python train.py --n_layer=16 --d_model=768 --n_head=6 --n_kv_head=3 --head_dim=128 --d_mlp=3072 --vocab_size=16384 --activation="silu" --norm="rmsnorm" --norm_place="pre" --norm_eps=1e-05 --positions="rope" --rope_base=10000.0 --rope_fraction=0.25 --qk_norm=false --attn_scale=0.0884 --bias="none" --tie_embeddings=false --parallel_block=false --init="trunc" --init_std_qkv=0.0155 --init_std_o=0.00273 --init_std_up=0.0155 --init_std_down=0.00137 --optimizer="muon" --lr=0.00991 --lr_mult_o=1.5 --beta1=0.95 --lr_head=0.00651 --grad_clip=0.5 --warmup_steps=200 --schedule="wsd" --decay_fraction=0.525 --decay_shape="linear" --final_lr_fraction=0.1 --batch_tokens=262144 --seq_len=512 --doc_mask=false --train_tokens=1215000000 --steps=4635 --dataset="wikipedia_en"
MLP neurons of a small language model. Each row is named by its layer, matrix (up: input weights; down: output weights) and neuron, and shows model dimensions 128-383. Each number is 128 + 32 x the weight over its row's rms, rounded and kept within 0 to 255. Numbers have three digits each.
Before each neuron's rows, "fires on" lists the tokens most often at its 100 highest values on Wikipedia text that the model never trained on.

fires on: "\n", " the", "0", " and"
L13.up1495:114175124162143142107152128154109121186164125137118120121132150093181102126068109115138103146148093137125080149141139086137131160129144111121132086144125089121080100155121106139088115112132103142199117170148184183133143145179153113147121087069119152178145153167168047089125073063116175163075111172080132123106115103104149079109126111187118114158113097145083145179096133128111086129101091179130108118137099019107130193087090196144110196100124078106188150110117110107048167161135128091148138143215129080195166055066120170124102172165148099147104245089061150142178118096118119110114144130134136208077102111137114079070119136136126123137163172156152118156162079113120058175092162126126201112142115112139111127157145128114171109112168108174078173116133107106198094090093086
L13.down1495:061114146182123091099136065179164128127146125134178173100164083110096159099088108117142160117154136158144119121090111149149123147092160178076204113097173131138043120113126151103099143160084087155114147125106119069105126118129062081168127107143095157095108123120098115092152111192163112110066117144110156097161089129130078094142089073133121124149138160098093163151115173145099146132100075076134151168165135142159081165165223086166071074085172099173111099115122140131064122136044099126090164170038096106090129106106161095132142140087158091110134150191181107170148140113110156095151122143158087164104125165172164107163166125128176088091197099184088162115124109112144199160138097178127123136137131140080150099117109089113156113124131155113164163118115118078082103166131099

fires on: "5", "3", "4", "6", " s"
L13.up1330:118112121080100084088156135146114155108180120143105085138072149151148170177098204144188096164177130112115143154068125115157142121172143173088151164083112146095122082118100144121111163064139150150120137198209054101153153101099190116181130162139130150151138086092108150141187145161081103137136144070116121165135164124137092057221122089163131148090138107122148145047170192084153057146101128165175095137102163115157138102120083138169107116137136141150165097079156114132102065140150081134103147071136114127179115176127111119150116157159136154165095164087086116168143174159077079085134111082077182079155144114126131108121147140139120087102091155102123120089144104115134141123144061151165077063225103107089148124130134118114132078176229130140109133106133143140125096122086108
L13.down1330:133121109181101138190151167129098193139115108132166149103102142147115168112179130081077216184133150201097055165109124133074072097139144097114120114113123124120113142143129140148114103153128138117140170109131155166115088121168132138111086117123119164098118128161148135133067135116143085137091126102143123131105144061134140067145043109136099103180107184127131119136133132163203161104163167079168116156095106095105096087115136132142090166196125117099139114116202063167132164121150156104073070166141133121130102072196192139122133119123172127152121110086115128201105061129103109091161130137144103118128109131133105179086132102102123110112167097116091138150147127102115095113162072130086134116117095127164126087136170088131121103066157133149119187114166129125101022187128105

fires on: "1", "9", "0", ".", "8"
L13.up1853:122093135158204178079188157102104148105130094083124129140123120120140100134207138114151061138157153079123084141161073135104162087171131126085146124086114123174091112157109145076166124137153181126115112140110107153134125101131069154109099074149092101110094119072151113118083122123082095131122120143144120109154080135121139153137161132107103182130103119141088116140187082094090165143156174107075146156199115146094172161113109187080087057142091056156128128159149148173118145088114097115126171124160082124108145130142155142146116131095134135121118182093097141149089087122132064173105088130114074156109142145089143110096134117090162118174093155091149094074176154139112132145118159157147131176120092135115085153165119169152114141154134170174164058087162102154157150122122155
L13.down1853:135099184171195130164076180077153110030145099110091099157097121135175105111146099186177139156077093125085159126139136113079106182101109097192091184126150135182070140152157145151100153088152104131116166204131077106113112125163091141157115255159101115128212128108143111016101129121190137089152121161144147123138140138127163134146237100066134091131125088168155138173101093144109116171175072105141078094126140112178057164115084130178123193094169090130098123071134136143119132113131094139139135162144076089101139151128111126152081108135164103164151102172090094152132136142106169119137173145139090105200099077150121123126151171158109179152082124135158103171184126127201120155123079163097081142086176114175156089134077103126115141148133094173100164203086086115099144168079126

fires on: "0", "5", "ö"
L13.up2050:128183067136106091099172126118099110162134139115102077154163115070168170107153107136097088139136152145119113101038084141118138107103124100095109138055081129101116084140123129171118101146166158057144128130139151119107112096106079112119071120120177142111115188138116037140179148122110133176146054139145095178086150159139125110188123089165118181097103113109142112169145163077106087130101144174123145111156157129085133138136154064114092101148138138133154092114142193085156166087090064143161096144181161180093111150128119129115121121076138073136157173086149129062136171154174096131128163133110147124099123114104146145132099129077116151150122183161108086066093150119147135084163131150111177190068088119177081170131086126093155107125132143160142108088144103145115173104124158
L13.down2050:135149102156101161096116128128086192183075122116145167126112128128101135150132151131142131125149220107125154131114163172110141137074151155072141091105122103144087104196099129111099124174124129148092086107102100156058074210149069069111126158091099116119108152095130149096152096140131041112105109120152129067045124136128097114117128104115146074124085173146110145147175079098108132085119054124152173046135158149084161157153129131133081164142107142115151087121133116119110152097130158150112145129117097038112100171150153131110208162163081105123140125113075173151087115133135109149129090203131076154132100220134138082141092165150156148153109171130110117122173185114140091125118129098154106127141107088170107110133163206165096127126121167165079100121144129154117127095155091

fires on: " L", " l", " J", "0", " O", " N"
L13.up824:132125102103135177124093111087141129120121088149117162145140130126151120128092189164180109095095116087104047130113140169072143119148125149109178140149142118110127142112105044135077083113131115104101136117134143210162104116115116164164127148125117161139156149201070092122120124182128058178136138133148121135135130105144118093132132096144123160112144113165139157106148153111146149156100148229108099086113163105119107106122143077082096074214087132143144111143110072156093138116147129132129162124176091156120169085207101143096119157143111148142164128105136115130161167112146125135116092136148165179136127135105106143181132073140134195132159074114159135146026096103156155128153128120104118116185068119047130164133136128123108140115120111136174146133091152074150147185098085
L13.down824:162116147192106076105125136123153107130108126164087113154187169134187181115211097080112107137125172062127084117153194183142126182139080119190113087111114165152094127137166140153117184123131136152081152094170096139125156133115094087158144153117129157139157114153057138191107160114132110111144153077108156116106078095136108147077133124148134078157123131134088145113137062176159154034127123103122104157148090126134148060114146100144094138121114068114111133114137140149145136148124115122088160111091186119117165129145165154097120112157077111138100095109100090105134098108116167062091127155059137158153136149069082101115211112122043137107167178115148120112111098070094161124125141192160129154138155112119064115157115119077126145130157161145157147131068109062132218158174100

fires on: " was", " were", " being", "-", "h", "th"
L13.up1184:109134147105144165148108104107129122117097112147110213155127181184158188088103115139145154132144137165105115120148142173119148149155091097156098171145129110204143100122139104149124098112121138185112093161141055154144128075142203125162123141129049112147186137099126131134090142107167070099145183161123097137123106103152165155133103122167157115144161145142109073159135160184112122110143194106158131135198051178066145161161148152064151143143094093145099090122154095090135117131133110179149157110137071160113185101150139094077098167136077108143169168050151107123106115086115127157141097125125138095111121221197125109144134135133139115068102158089123166155127158176107113166108127118087162107161107144131088161094121127096142147143142153116124115153097076166112125120055131
L13.down1184:171152110127159149166131161104145097142086114130097134108112128112167127207224159187134160084122103152145115151177166173130085156227133179131131127125117133097205181150174131117115107131140092130140128177030173075091096111102112181130095125126148135087097121113101104133119094101120112083152100080079172149191157144131151184150095092104138130158147064162102103160127057183190195139084137090133137124121081099122118128127105086153138154164135140093084087146138099143168095127115138134112120176032102117083133120113107165178117104091128120148116090151124091129084110122099113123112141155086113141118145120112171074160159122105094102159082136147173127099143142161103068144135133159128124146148061128112105094116118141126155093110090150180147134068154117150135134140082093

fires on: " was", " being", " later", " have", " has", " had"
L13.up1426:102177144126078109172126131215128182124141157160088152159126102072179115142127158121144127160139182132162148121079121179171206148131134110094137078136140143127136161118123183152103110120078166099126131059130135141088191126099116243123069105100074151115150087173099135117144161101152089030130130187163137175116100098132148133136197149165102125115135065144089163137097102133138164181136117132156149105082169121070091118107108085080135141113091205117045155107089134147125103122200105165157119133103136169198141153115102129119153125148150125116163139069170124162088162129120170086123187111123100152129138124142138130119145036115159077089126187136102146140094126175124079148099093040127097132107118149141138112161090118171167103124151124123124123107157117175110072173115159
L13.down1426:161147143122131141137138113148142125126119151139093140123254074109107151103141089151143137151132148098102160072156102161069152107122121174110110161139106182102091087079188123110104190134131109089101150119146145125150111105138134176157085120136136129140121144162129179087182101113118145091165131132141114155130133087140152122140166106092083127110171028170156149095094145101109192158140155150181134158154115094137131126113155118078145139128109128163117143087079146106121124179055102072148080114120124169111092163088058168134128070104105105129175158202160098183123117171147149120156145165072129157138129126142128098094126138121117119139152147142163129151146124133152134161060098093143069141142081173151131132108170128153145153145163149196150078215199173039147098134140165

fires on: "1", "2", ",", "-"
L13.up303:095126175110138152097107111143076131124116162112065131086087156112083138098113123093138150143133157182098128097124095112116179123144149142135116078048120162152126093143166097123193138169141163096122107151100126165146091150074213158147128056138174127111155128122143112095128056111124130160121176141098105134125159173110095156112140157139118118064158092136109122089147148145174143107190138090129173102137161150094157113126119122132120130159123122094177112108144161129170116069142166170126184140146089138136080069139096150137099071162137124075033123105172099088139143126134107045149107158084087089105156134088118165150088144218086138073110111074187153110148133134095083140147124178097137154089142115176106139130113184146137087101153108116169099160132107095065142120103113
L13.down303:117067088176135156150143106119180135086049158067150120172151117046146167125144136255088083152139149103181122160112085082084171128141045187133099147116131089156121115148182112171163116083060081157116130162059130124195105093111069127135107184139052114174118140145110150155151099168163117049117170160095151047104120138108183115124142116140133196044132134116099136127105076100179153150124127124148139123106105107146125140117148159111152149138125122145143152104100148093120156102124095114105075128138043150126115161129149159172126136106109075132100111165091195112073145131129127140136150102119145116126149125094059139109152141153205104118156174156179118110134217079152111110105118111169187131073184154129072136117134152115078124159150139197171131187061170110165165175099086